config.yaml
vocab_size: 8192
lr_mult_o: 0.689
lr_head: 0.0057
batch_tokens: 65536
seq_len: 256
MLP neurons of a small language model. Each row is named by its layer, matrix (up: input weights) and neuron, and shows model dimensions 64-191. Each number is 128 + 32 x the weight over its row's rms, rounded and kept within 0 to 255. Numbers have three digits each.
Before each neuron's rows, "fires on" lists the tokens most often at its 100 highest values on Wikipedia text that the model never trained on. A number after a token or word is its count.

fires on: " |" 56, "\n" 31, ";" 7
L3.up390:116140201136136091192084134152145133121099123078106154059107107110125110124147133126180120094171149152138105088152087134176169084149093124133100119181115147169117201118155150123120137085143124098132105113132119111119132148183117131098160072124116097112151106114163178189160112147070102166171169108156175212122176170119136093165127144077159090127155108127111113117050153144142106168158

fires on: " |" 24, ";" 13, " —" 12, " 1" 9, " 0" 8, "," 4
L8.up360:115104152102129130174093127174129082145153110138113114119152132085127138123139075086135182051198108178135111144128119118120117101123163153178064151109130121150145161087167103183118140083134120134167115076165154142104105121185113150082131099116114081152116140112142181186168071068098109142076159186194121120108109124111127088134131113149124182145100156146188089109163121142115135087168

fires on: "-" 20, " al" 11, " Saint" 10, " All" 5, " (" 4, " Al" 4
L16.up910:085104128092101100055070153134150111162173192109202132105159157138148120165069182104116113083117125100140100156043076154110125150121103115099159139113184115068153092076136121141138117187146069135153158086070192156131132118188164133174095123126134123107137142137158157148123095129111146070113180109124114116098146119178182098093102097082173140138118096113137137131125112119100076129133

fires on: " to" 14, " first" 14, "si" 13, " as" 6, "-" 6, "a" 6
L7.up797:122173163135118094153133099190119128092145140202077101122128158114139106183141146131142144150092197163104141143118129032132161139084147149055142146100153065126185122089112129078120155132088105193068149147174137088127162128112149093093127077095100110103113172059112135164113162105189109148102103178062107149148141113093127146095149107134124099145094110139104174133132163082148116110132

fires on: ":" 19, " 0" 11, " a" 8, " age" 5, "d" 5, "mir" 4
L4.up186:082079102105135108122162129173135100051107106164184172178098090202105138079132105071106165161157163145140096118136126137123170110026105065126170124119130150148121122146088089107174120108140147090174152172132150111173162075153110063121140111117164150154167052133159119127156167156114072151209141120069166093152088104150090158124119113122142126095147116090093151188148115168094147151162

fires on: " of" 37, " (" 24, " for" 6, " by" 5
L7.up58:122105116114145179163115137161128080179107107124142128109086151078122111164065080071127076104102137165078117094115138209100159165101178158120161140143198112169125146156129109123105083139125147125133153133128119106210130109189114102106103130105154154120135067127166084144182106119043150089122146171131138088070124137169079107127063161179152115168104110099110160126143136141172093137164

fires on: "ona" 14, "ta" 13, "ora" 13, "oca" 7, "ena" 6
L13.up619:125156098102142081125079133132121147106143079091126143148104076140157097103136081198129133128156120052165147154140159132146113051087137112198121165121194134130084128061117168150110117124125119096118132122147180119144110160091140170094127099171114089124090130121116071153162135092124139108179105173115181094191134171137202124103086093102143108131109106149153115157067133132163147150157

fires on: "=" 49, " (" 14, " \"" 11, "," 7, "\n\n" 7, " RA" 5
L16.up50:134158128148203161085148134089175150194114124075149130111144165085123137113120093154086111131141156189173121177064107086100138124092113192155124136073167161155130075150143111159147117111128201095085118108109161169117135125143194118087111047110132139119071155149154060097116034121089097107106192075137122162085157150081152106115119126166171113141187115155087172096143155120127093129093

fires on: " |" 34, " Title" 11, "|" 9, " Set" 5
L8.up150:109096136079076096116125098151107132071172138110065143154144118100153106141050119123168082117113141115183141133133074165181160212062188165085112196165092128128115092155101141083159122138127154162124136088140095151145131086207121148138158139152116132120113168110128138158145074091085135110084151112171097129119129134147094149121128130117110087150134110046126118117174175172094117085141

fires on: " =" 90, " also" 10
L4.up303:093110159098114111184095112127152225130209139105152158130155140135138093130154096153122159116168154049148146111076172148058114044112095142079121111184117102080111144170140097156131094106122135088164143101106112124138104123114117145148123098067155128079137203112108077100169115184218175108170173106126167136102165115097127109155148102157147131123187111185128188114165145066125093074141

fires on: "\n" 73, " |" 10, "  " 9
L8.up637:089085129105175179146138148151145115130121150090115141149176074088155121113171111095182148125105127163136127183091127172196128152123196129167206147166182142106111118069137176168092149171143081120080099136123128105133165136106146157112154121146110111108129145104133140088114084124139150176132167139144137110139108083113027163162094133170177208085148112171142112123161093098115157114110

fires on: " of" 37, "\n" 12, " (" 9, "\n\n" 8
L8.up130:075159082141154114160066166115152122097140095169121098098104148131101075120117142143096118139094077136131081217094161162090155103142158086136158144101158110171127124116110119123150107151120132160115142136146074185144175174110118103103154092124107169093120092114182100146067143173161137149105123150095090179132110135154163154149164128151057154162106095080130088144151079143114087141111

fires on: ":" 42, " |" 25, "|" 12, "  " 11
L5.up257:109179089079122072160136136101188117152135137151084115129118138180126076138143087122160150137109139110133142132158181144097183136143095104107154119141087172102134121160072146118089159096144215152122143177132147139129149092087129132108160130102091139121157133114120066125147174128116099167132121135042133135087111174156135100145152216114123147134128140124027077074148137165064178089120

fires on: "n" 12, "al" 12, "ti" 10, "gen" 9, ":" 8, "ci" 4
L5.up750:105130112117162102098092181150113117148134196138160175144108132117113198160130100150123120058117162137103139139112152132123089169162093179077164170157147132169118143135096165118126204106113098149112130075164120151127149198076157116152092179188098178132155090155134174077097154106066135103183107118105147131111167150135086140092083075102116115123167090138116169149144123113077141091134

fires on: " with" 17, "ti" 13, "uro" 8, "l" 8, "n" 7
L5.up112:105131155081191130129077100130139151118132144112126139099100124113105136123126133160171134133150174080081140080066153129153110153146113136093099111146095155091171138141097072124117136087096127139130161089184099126096101134116171134089221159096115081120169102152145119116097124155040117104139117072132137135095123171163157086172170109096169071142142123130090196155123115114113107058134

fires on: "=" 37, " a" 18, " is" 8, " were" 6, " |" 6
L8.up274:128095115078130134101135117156079095129148143131156152148193141128134120182166099107115119138093160179131142112141107148090140120109183148162120106157142135119115145125136106149124127096170143164168145112141167123185173120150209118153136167082134121111140164049140128151113095101134097105077159119115141142147112159086053114174088084142121118144205055123125167101114090168166038102109

fires on: " |" 28, ":" 21, "|" 12, "os" 6, "ush" 5
L5.up414:124126169158115079112073132143101114150157205174081111088204148136145081169058060086173145137103118132153141144117111157128163156167113167082145165143079129095159147151162158115135065140157170168107172141133113135124149115122126142101110121148094065126167138168145125172149119099070096178156143132096142148136092130182169155158092161082170056134132180121114161138147110057123154134055

fires on: " |" 59, "|" 11, " was" 10, " a" 8, " is" 4, " an" 4
L7.up920:156136075058117157173136130153097112096146123123111144162089092119049147106182184106126098114127158165131157108156068118142111153100136158170113074093159172117089079119178099122104127133192129165072136221103123066120146157143149117088153090146196126139156155120094158145093127170157069136137079154143097127130118102093136133124101175109184128076112161154108111136114149124192097067164

fires on: "s" 19, "r" 14, "d" 13, "ly" 7, "st" 6, "n" 5
L5.up18:187142124123132129116155167171123108104100105159090162084080115149179115079133105145102158145101144148138138139147120078105146111126127097115128109123101121098096138087115124083157093111084171146185137114158125102133112147048197101186139111096114128131150159154136111110117148117126110174183147086171092116170112141119122174099075172131138134074142161147072173072116222156114086188095

fires on: "." 49, "\n\n" 26, "M" 13, "K" 4
L8.up96:072177185177075084132108217098127153153097094135158163135103147114140054193166096105166143137164088144087108149153121184091146117126163190164150168125085136091161123140143101105144095131105101123150111155179162133151190081050129121171086076112116110135122080156168143129121192176130111142128122112206149135178112141117100153104086147204183144115097150103152171092114125137181150115119

fires on: "h" 21, "z" 17, "ang" 6, "an" 6, "ines" 6
L5.up147:119147241118085115132168102134133131079136057145163164149199120163161110135142172112130144139081138108119130118130107136124101123078138109122175107122079143119134076093174102084157107167162181115120107097142166139115118117112148175115108146131117117120093193137154149132110126129087151108161164130149100122182210096160142170115147083153166106140124167101077147067169169143216092130134

fires on: "|" 29, " |" 25, ":" 12, " (" 8, " record" 4, "\n" 4
L8.up926:148125132108153133134090127105160108136139125107121155083179103142145125135177074118105132143101087146138109150132141202130139153198194109141160102136100073143122104152047133143101123085090195131080172126210138147149123168113144091142102074150114185117139160075117130155132162156075093107109204097052114109149122147137138121159143147175142113147098081117113135093118085214050076118099

fires on: ":" 35, " My" 9, " Is" 5, "body" 4, " Every" 4
L5.up126:142172119167118109106096144141087154150112174140121092110152112094149093109133127156123109100132110126164092146121119130064115106197082090120180117128126151099116139135078096157088125107071090143143134109212142106175180149187132185068193192131115090115137163149145068162098126099146134144091126147128143166102102142114124102169075185175169140144101121107107107173100146102116136161144

fires on: " in" 31, "," 10, ")" 9, " of" 8, "y" 7
L7.up52:121175203120114208097134098070130123172114078125138152213133087115051136100100136121121142176122232119161171133191114156121091168128117130165154137124086177104105083133119121090115118101120143137137182123091081152163166133163121087084142195126140105108102074153072079118110144137151156138073122133123134122098149126130085067121086142148097113196194092118081181102115103166111113164135

fires on: " (" 87, "\n" 13
L13.up178:123099170123090174151136151089124181191156173136135140128198072179108062116102135103137111124118170154129102140095095143177119092105086138089136194120169099120100091091153111091118081123074172127134136162101139185109136170096165139106111113106096071098123119148115111124161094151116125152104119133136157172166151143116155139158151140140120122144152051151103087169097056170144080123105

fires on: "e" 32, " of" 11, "age" 6, "es" 6, "s" 6
L5.up898:163193162138155115159131130078155180150074131070112150063117178127165115155172160108116125156080119060145152155078122175116144167161121124131139097108145147146078105036159164102070178132125144134177086155098143092120133162079150145090102110067162077171093095164121141071165134101125139124194071137125081131120167138139129095106107119141139168140099171132103134139102124088079116115113

fires on: "=" 89, "-" 5
L3.up861:117172070118147119107110109192186127171120140096134141143106092080107165120106118103087130105166124150125156144174131085126159112089097179108119160156122129130150071051126148178161092127178101096099108114075110115107091084176079135139130137099081129136134094130210087119140127154121166150139147154131148111124108121161114096103114097138121106118141102101071152096098059021152084102140

fires on: " \"" 29, " |" 22, " vi" 5
L16.up622:125163115102159116127053130135112134190156135157156140122144190153150166124118074100139154136139151088139104168172149116124181167126131125161172090147166105152131126099063150163096142124097114173126142096126165139129160134108042071121152111092185118143165141141057084140125108111126110156014151155116135091139098124118178212171182078146130089055043146212159189151086116146107122140098

fires on: " a" 34, " of" 19, ":" 9, " no" 5
L8.up232:124114173151148119122147128139139113142104133082201113151110097148171098100098105108147144186095139120092089193102075097174077174146091102141173152075143211129122087144131119139118108156089129098103167125127181134090114207122096133106156081090126115116166069113103084190141121122141078179178093118106135092082141123147102168158137169104147110099160131142113060157121102163094175106181

fires on: " |" 70, "|" 22
L13.up696:166123102144132139208140147153118119086097105074142135173176140042203122120066052083211156183112167151135120133127168160180123150095108165172174123089133105080125117144132076106095143135157134126072026155102099130144072109101146138135154158071136116134181113135149149114136117168125148136106160061166092115129172145119110128137068108172179188131091118132112105098127105122127138114122

fires on: " |" 85, "." 7
L5.up57:124124193174138131111072131110144121162140170156112160175146143122010117103137145094121117102175169137133131174100139123081147141087075156112098058164147167073066123167130144173127071104143189127118141094126100102141097120128098100139092123088158113086133206136156113116172117129159101161152142125104105133163169193112090163122087133138077173127156093141101134120097115059124148128200

fires on: "," 59, " China" 7, ")" 4
L8.up309:144112123066094096132110140141110202103128119092131106136179146093123118117131162172105098139079126156135145128158163146133115111125125088088158117091082116103137149184068177052120147115095144114111121145126167086162155150146119119185122150106137155120063146136108121118124089117124117105111129155132119104013099124097096084137134129151185097244127178138102154108176121106133151119089

fires on: " an" 23, " Un" 11, " un" 10, "'" 9, "-" 5
L16.up250:141105112101131174135141071133077074044156183084127102145108128150118186164143191150154112105144200093092096172169133089149134100128081092139132090122198111096122110129085179161111071122101112091095165139113097057197123096140159156136127055157148099155066132078115087145133176196175104163130152041125083143131136130121085152090146157105170119120121154136151067173151137145104091121110

fires on: " |" 63, "|" 11, "," 5, ";" 4, "." 4
L4.up868:108147132142143124160105170149115133033112114139106136173125132074111118123150172094089115134108110184138077174143092102126121092133144141177079108070156126107116083136141101058109124097146147152132164165120145029113158141088152150140242150157094158104138171147084122127099110139152101073160101138109139123095162096103132101119107135089147137025102190135206160139091173132161134100164

fires on: " as" 85, "as" 6, " As" 4
L3.up952:063156127104139157169119129155141103118097143071099100133082086089090134134143090118135118165142077108093174092116123162117159117042122102157147134142159141097164110113079149076116126126143141112159092089138127095089184146120172095133152127110152101167124183136170116062176143095077094100060118089146090184178109124120133092101147119142146069161179105154180135090110146091093153106082

fires on: "," 47, " |" 11, " the" 4, "n" 4
L14.up891:102129091125170170167117131108117066158167174105135164152169161118186122134053105136179111149171207163150146141112086121140121152153082177141107095069139147131114193157080100171142126092187088123157087131167120153082080128155139123121057120145051159104136173108168137125116148140128136097147118079139125136106096154102119153135104151149180164098116143094097137132114098129167115079130

fires on: " |" 44, "|" 32, "  " 12
L7.up727:160177098109135194200120169227082141075086115080100120197040062017092128131162125060184101139163184144114139106153114101125148110102153116174103116118120092154108076097199121126101082118140156129123146150138106079179069088188100119113148095116153094143156116129122132142109106177178094138183120139140108161158095119152112126133122162080130107118113141136190123135092114144078129128127

fires on: " |" 50, ":" 22, "|" 10, "=" 8, "-" 8
L16.up905:124134094109075120142124138122145126124150107110072179169142115092164082144160154142102162100154171126137129124201121085152122182080099112161098110116063021157136142093099141122101107106146186145113122152128064069115121075163137119136166084117148096055161179105162086173149097124100173142095109085116146087150128170144058152147117090127109111116182130125090141127077144187117110141084

fires on: " |" 44, ";" 7, " Title" 6, " 0" 4
L7.up0:103105150086149170157087098129130157144119108113131115148177122123105167058065082105154088115096112141135146103122094085199176177126150114176159136207141118195156110072173143126115106115113094188100141118134134072139151127148160177152149093127150160100140105114113152126142080125103157094079179144145156157084158065162096117116138150126130123191119123132089130158153088131098178051108

fires on: "-" 40, "s" 16, "ß" 5, "st" 5, "les" 4, "de" 4
L3.up575:092118111126159125140097191171170113066129083111136133063136134182175082100130133168124112107124142105148122127097131108159145079105137140158097184144117069081137174148093062155130099102074141126125084133101165111075076071157110161127116154095088100151132140091177135157114129118101069134172140083137110142115134137140174169106127092118141123145156141088122136147146150193130130105145

fires on: "se" 23, "on" 16, "ical" 6, "ion" 5, "al" 5, "te" 5
L3.up315:119079098121185108173203152110029131135158123108087129077147093108159112154221123102148154171116151180162138130102169116100115115191094144062139178146160183068143093159121122151131150090144166122084095128086126094162134146167138137095081133119140105149108179130105207142082147088122058117095139132121114070120099120124187068069165177143174068113104137131156136140185164142125106081176

fires on: " al" 34, " anti" 7, " des" 7, " pro" 7, "Des" 6, " Al" 6
L13.up351:109161139103139155080111100100165146088116162104089114119151139172181128165166157111132134132146119086038088134121071084167151184071088100075112087170142129140124104112120079169073097091084120144139136132100179163140152149124219068161096066137074050187127141123167151179084127203135097203146175143100106107116162155133122116134179118115134140095098117081162141119163138101173145081112

fires on: " |" 71, "|" 29
L13.up90:127205149159147143100137174111178125077169135095103076149140090101083130156094082073166161166087167154108109157132160103125114141124094144126178108132204122087045093085172045110134123120126085121089106173129084139166116101171110120159116105137105175158149123140104120154127144187041137150107127131119047133159137124094148143117113165099105113199134202082126085101062078157103116132159

fires on: "=" 62
L8.up84:072091125094146111133151119125071099200153131136116116130067130120134159099128160141070131130105069101120147177093159101083082150114087191145051108060143100137079069121150171103141146102158118123142113097156129181087133143145091143147151122071128119136134110132141112174173159189125078184102130112090084134089153136096142095098132086081115114081159176119158167066114156138145175102130

fires on: " (" 23, " on" 8, " from" 7, " by" 7, "c" 6, "uro" 5
L5.up36:125117167166137085116109172146101139165105148144203106138127130118133140132115111147129154059099117116149121162127111152157115093092173118162076144154208120114078131125153097087113092131145144156110094142126087093197093115121139119171144086146158131117116079107160095139162110179119113132238146109183118137058121112154104059130110138138089206143110131140099161169134125155116097138157

fires on: "M" 35, "W" 19, "R" 10, "." 7, "K" 5
L13.up303:050123121144084135125140154178144077134105077135114142096135144071136111117109104135151155147125100157102162109117140120088202062161194198090095193149159131085123154133124110132164111101091089105092121086184152091127123104127112164132102098195120109123092148133156093165161171136117148164141105113119122152101117100107098108120100175124213182053171086159117162096170170212138165153148

fires on: "," 50, " (" 11, " debut" 5, " was" 5
L8.up671:077156134117115096073143197110151084180145095168179154133092149135122162117163086054159150094094094100101077164084149166133071116073094166103146123172167120127171080112083173146178110103130126156148073102172055204108119151149114102153210154199122098119177105082161097159128157124168158139108153100159114103120148118081117080103127147107114179186170105136142098108119111154133120123166

fires on: ":" 39, "′" 9, "sp" 8, " sh" 5, "\n\n" 4
L13.up181:144118138092168126162148182121182168193126101119126147149077126132202127179131110146161120167140129124139084116090159186075167139165129098131099136196134147150070045128201170132138107076153211113161145108178102120105043108082119121100124174122077193124125192159107096127115086127119149121082085174079093135135206145146080126095147167153153119061134152133114154117137149116093156156080

fires on: "+" 24, "|" 18, "×" 15, " |" 7, "ers" 4
L8.up998:101172075102148053092138138150167153117101156131098136119203099161187153137144122071108101151129123144183149132123156090086151150132170170144121160091110165054133160147104199126135146087083112140143131107119172147114136154139121160195118112152099135036130135145135148122146152166120138132164137091113129068135160189125133032112131081087059113141128090180146089146142112141054056138155

fires on: " |" 70, "|" 16, " =" 8
L14.up265:123107155120117110151146108126143133055117124118142141110150111131144106141076069170167077142148223089120118163166154155083158131092096079111081085097097113128116144148081210098154145092016134173130184122148134106095116114121100147107146106159149135147069106036127154104193036142106150185111162144143122113122101149104108128161155145077147132195123134154143135066160131144125126134164

fires on: ":" 59, "." 26, "′" 8, "°" 5
L13.up225:173082089147123133132165134106117132164152148164153196121093166060164185175156076150103107115120176125152062152103078107119131151073170125166099094088126150144091143089102111139126125070135145105117165117125178135130130090165139115090131105096068197105174188143111134140073164090095157186117096149097116169082189214115095140094085108158146091107205162125121113134099181125118089146164

fires on: " in" 22, " el" 16, " de" 16, " El" 15, "ha" 5, " Ha" 4
L14.up205:120156073150130168152128174175173127145136160108129126139075176142070144191150083135117068127139227107127146100127128109164078083162069098141129130133160094120106129131123163114170117151091110102142154103112195100101123091160121121141142081144131162168148122139117128113086207139129145131098130128124130131109158147164120084096157179063171138138127062082139073153128121144116130048110

fires on: " as" 19, " called" 17, " named" 9, " renamed" 7, " name" 7
L7.up65:108210115084062136114075118154088073122172086107096173120113053104088091148156101132124190130120083146108168104085094085109089109114139139184133183172117118141069089163140133099142130123141134084135154109131157123156172171113103130082137140142150063072209153166106106102133150127167165101119080129140122202203111154187128163097143120105126130132136152147094106161153165110118156111083

fires on: "," 48, " (" 18
L8.up429:122166129114124144118146162120105149099148097126093139132092129169129195169126160106093155153089103137081107125091120136169133157132112149067168117172037138182091150099066101137114121148132088108155101097220111148033150131132160082109116114140119130072109104185231068129117127110113131168157141094147142106093179155109147102158077134070094177227115118133196085137118121189091131164126

fires on: " |" 24, " on" 10, " May" 4, " 18" 4, " 4" 4, " February" 4
L13.up193:132126108110108107131101159120077099180122116163155109184106135125121111182185171103118110128104153129102115132158180081135150107111156068148137169092152155082139165163101161114138146064145070119148129133112111130113219196146132103153104128131166127102146168123149151156103155142144166123113147153183130101144113082090138166105182119102156135079146117082069164142111099159100188132102

fires on: "\n" 57, "ir" 5, "rou" 4, " |" 4
L5.up327:197063085141121089128093104145170099053167151079134078182135236161108101075169078152103156205140065127099129122136131110131125105130176060156119149120151134177190165159120132125102106101133136184090189106108128113135110117097142128118115122130078162154161154142164121071183153141103094090139191080113079118098147103119145108133210169136165143126116103162110170118162135107098049096114

fires on: " of" 56, "," 7, " Saint" 5, " southern" 4
L13.up570:082161159138135138115134162076120084117173065142145100210167117136106159128086162114135124087080182111136187111142113167081108190097131119150145150092094093087055121095151091111144109161164102163071125115184109108108118165183132125093114118046169120115148100133126142180120166104167108158100132127177105172162097086086149130124103119119182150126105099044097172139178117153173164116120

fires on: ":" 82, " than" 6
L8.up613:138151138119119144166139116155118144136133104104135084127166147062112135161175161125121030165132151077126124127112124126120155119204070116167175168147148108123135123144128160121108123143129098076144147086127149154156151126177133086085123121073099057081108173140099099163065180151092162139090110140145107078185161117114125125145088105133101111159113083100021137180153158162153101126159

fires on: "ly" 26, "r" 21, "hr" 6, "hel" 5, "ry" 5
L3.up693:133130176182105094125082110129152105083122123147181180126112109145138109133164113106123122159100122153122142125191110104147136136112112118131072060172122119123144097138111082097144093155108144209145100114094177046172131135153131144188152031122099094098120114131168123118116143138150099163140129145066096103151147172142134101126138227123144103144155109161143107118170145094106155186076

fires on: " al" 31, " el" 14, " Al" 9, " El" 8, "Al" 6, "El" 6
L13.up599:134142134158133100121177161156159141112150168090207158142164142157120113166168075136129119092132119103102113197116131074130099086123116054083136144113114138124123082124114127162128107148109099179152114157116145073138111151178163091119105057155076092141153127119115126151115134157098125126142195059141101156164151130137175093108182144108095141136099149116177103127087106106134110094113

fires on: "-" 44, " I" 11, "n" 7, " first" 5
L5.up570:131130199159143122109113081179130085131124196147148204108108166149171112149169093112160110106097189152115112105136113136111138153121095152115127222064118050108126137068125138048113137156119094147122106119108157162155120150070114122204076145134061115135179164115131109062160108126160150098099130159161091114162123123109120161119135110106136142172161091129100136069095070086085093128203

fires on: " was" 21, " the" 10, " is" 9, " an" 9, " a" 8, " (" 7
L8.up622:161085145134156142086109182153139186154123177147106184160156134180124114096180142098134127138103070132069095179119201183099117137076130174118125106130138134127132172089130131124119078161153122178083144057185124133080168112139149131127130219133148102153107158138136133110179139095138166169158085079081153111119082153094126110110094153106097154134133079109206165073112148133093131148089

fires on: " on" 26, " |" 26, ":" 10, "\n" 5, "|" 4
L14.up459:153130080176121152172124112159131117195066150103139116145113133116148105120074142165142140205116124095155115166134171094105058094111104073164187144091129118109076113120125045118174092147089123075126115127120161129113184142122067177138149093113085156094099158062152117136095131043107110132092122226122094099147166122137073115129129151145170139140112120148128141138212096218047155109150

fires on: "-" 20, " in" 19, "s" 9, ")" 9, " |" 5
L13.up1017:187140123151117158044160123088110156142111168098102108173157106094107062161173120109118151120128168166183084117103161155150133120165105174115082205082083119124154110070142125173127115112097101083142146072096100147140121144118159109123145106098130154094071198153141120087163245124123161207123156129207097131130150118088090073167170099070129173145105129133177133160113064139162139157087

fires on: "," 26, ")" 26, " You" 5, "s" 5, "." 4, " Records" 4
L13.up959:143133107082117097103122148127077158114129171142171127216182097123124116159135143146122126166133078131086117140160112172202161143102120145110194167102113157108138154157116080145079074094113118092120136104146129125110173175124180120116147181085102114176125141184106117116171119139116171148092168051175134150079134103075134101148092118113106165193102079111098147140098146112161140152064

fires on: "s" 23, "r" 11, "e" 8, "ar" 7, "or" 6, " (" 6
L3.up303:112100159118114083160097159102237191118080076114090125126122187127124079147157128156134107153110216056137144132098062106156096123076071139139184113088158147179120177090122102128179156154081071140186073049096184124190180126085183128174088059078147118123126138127139154109123181113186150124151073103112083140166142109118060136150124150152147171133106187122074130181136119106098125128120

fires on: "'" 50, " an" 25, " History" 6, "History" 4
L14.up842:175125090102140158158144028157086131174126077134108115124145111081069136157098112177168087100153158118144103122068187139124135137122063112103119152112122136119157132156097103149091103156121134088123134134090171136171150050164157178161118116154060119091120175079134116148106093099167121185085178121089114163125121123154104154095158143147098108049136125132184145150150151151159121092075

fires on: "′" 25, "°" 12, ":" 10, "," 9, "born" 7, " the" 5
L13.up850:152113061123215169157129139153121196170137188112070110166081140150115137131133123130057150205131154117100114150074157112124064163134101124114085092154165142160101075202118120112143098145110215196131156107081165154121152090087137151131126178095073142076095126131131074151111152133088142118115114077134117133137142121101163125088156117160136154108081110109142120161132151124081121138108

fires on: "=" 60, "\n\n" 15, "-" 11, ":" 5, "CE" 4
L8.up264:099146101117135107148173119094140143189083087141103137118111117072131141182174165155083128117175134087089128114085140147135104111090072067148060061097127123158094124146111095114083173160108148133124109088138149177151143190123086135133149088142167152150152087142103160176108157109128129144090127145133127066095098124139079187147179109154172117170122132135105117115140100183136179081173

fires on: " as" 16, " a" 10, " %" 10, "=" 8, " Comp" 6
L13.up172:108137160096170094152098114079118190126160122126116138176140068155136109153117079074047141171102097100182156163131168153173157142139126091072099151131135123112165105119153132101211152125128141122146155099180149165094120091129070101128145169106184122174155083100130096128158102152068106132127108083167077087141086063093135106085100106152100149123100163135146143131138179127110171176137

fires on: ":" 37, "=" 25, "N" 15, "UN" 5, "han" 4
L3.up611:147141163164095195151101105091117106073127039187151094100125133121143130178054137078113102125134140136114141132119118112111140128150099134190148147106089101158128139187089093169115105039081154101149107061198128130138124086159074093126142092145144130104172087120114108117125165091158153119130170106143157106162123141193111128120111068179122166124104117116155110142124131159120134139145

fires on: "," 43, " |" 11, ")" 9, "|" 6
L14.up851:092114095092160194144129122150152156168152160118124121186182114112102135166161095132153184088087123140069116168129157118153181123142134142143121133084148149029084077092144121119138178099148119115056102115148165119166128071106110095179070123104122153160170151122123104076195098104102194104132111099128080097140205096143111149106119131155160154156080136106058156102111108116092118081089

fires on: "=" 17, "," 13, "\n " 13, " (" 11, " San" 7, ":" 4
L13.up361:203104137082106161131162144110081085125221065111147108125113088110128097151084186126163099130147173099122137113150107116096177124155088170131121141110084088169129112126141154131175064134147126135111159107175094131136114135117114140115181110146135111099199153110173139112173135154126123032154155106142090126102136141121161094122133038120129162147097091140127089123111111140120139168109

fires on: " \"" 53, "-" 16, "s" 8, "=" 4, " (" 4
L14.up765:143152165163173129096085108130214088153087123085105123125114153126156058145108161152111142060169122153176158176158138115129159124167156165100115141135137087084137114096151109106088122109107152073078121026050140053106207116149104127097177118101107123157103135166210130129094093138092125143206128091133159100109099145134193169139159173141142177086147137179080167129106127108089183133074

fires on: "\n" 27, " both" 18, " Both" 8, "e" 6, " two" 6, " (" 4
L7.up830:135098075149137127118134241084161079166153112100146131119156083137064090134095107121151098147110132153178132147065104102150170139112119122102150122144168157201140104139124120142150112117044176115122097132210130128116141124147104065134112088161084126081097140109144105147101084106147114184111216166095168163197069150191162151165109111104136165137131061121104097118158140152149126124123

fires on: " |" 75
L8.up548:077093151137131097077062139144127142203146123162132099144127170120077148129127129090104152092161129178094132185171089065153133132066148160198167073101141088056110125109138101135150107124101112150142139066107151128155205157179111147113121164138154118125142157106108108178124169121176080141077183144119143144118109150092165142075200133156112112157172080161157166105108112148122103155135

fires on: ":" 13, "e" 11, "el" 10, " of" 7, "ly" 6, "st" 5
L5.up290:124164147140244226154110056100128119162181136115139134162130103138166101138134136104057108175190127128131114097064184118093139104179130172160104191101154152113117094129118178145124129138145136153194164096115134124151085092110130083116196081090113091127124106161096159086101143059106137078165074175140085150127185114139117127143129089115113134162166079133110127121102151090081111144083

fires on: " |" 26, "ped" 14, "|" 13, ";" 9, "ing" 7
L5.up302:118128117080141116157117204103178116131159141171125149171088167162145122136181116137150130166163147120163151135157163142117189150113103093164123150151153086144129138095074183129080177112079124169100159122138149172158112105132098112186170099118155118087153106121170101097109145127139049128162140120136040065121123163224152116135114145093134098150120136205125175103116202109092112102117

fires on: " in" 42, " |" 11, " same" 6, "ern" 5, " on" 4, " point" 4
L8.up240:124121134092087112102137167177091128115128111149201161179110086107077125087125135123098184150097125188126111160149147087106153133093117151201130096126138169059102101111152132113111050131117116150142083120046161142113115168163112139084150134131137125132126166169117091132100201023138113132098094139137121186117117093095111163090104100139181150182160084115091155133083129186174137137100

fires on: " |" 49, "|" 25, ";" 5, " age" 4
L8.up553:118100128135094093199108144139153136149167140110085131144125146129133117141122103070142162178161164102154180103137075144196160145172113116093151130206054118121191105077128140143083090161116144131131154077155112164123081121118163158113130122078160161135084132126126140074148138149121171136185177148115073135148080145180141139121114150114121145146130104149152142164085091072152159093107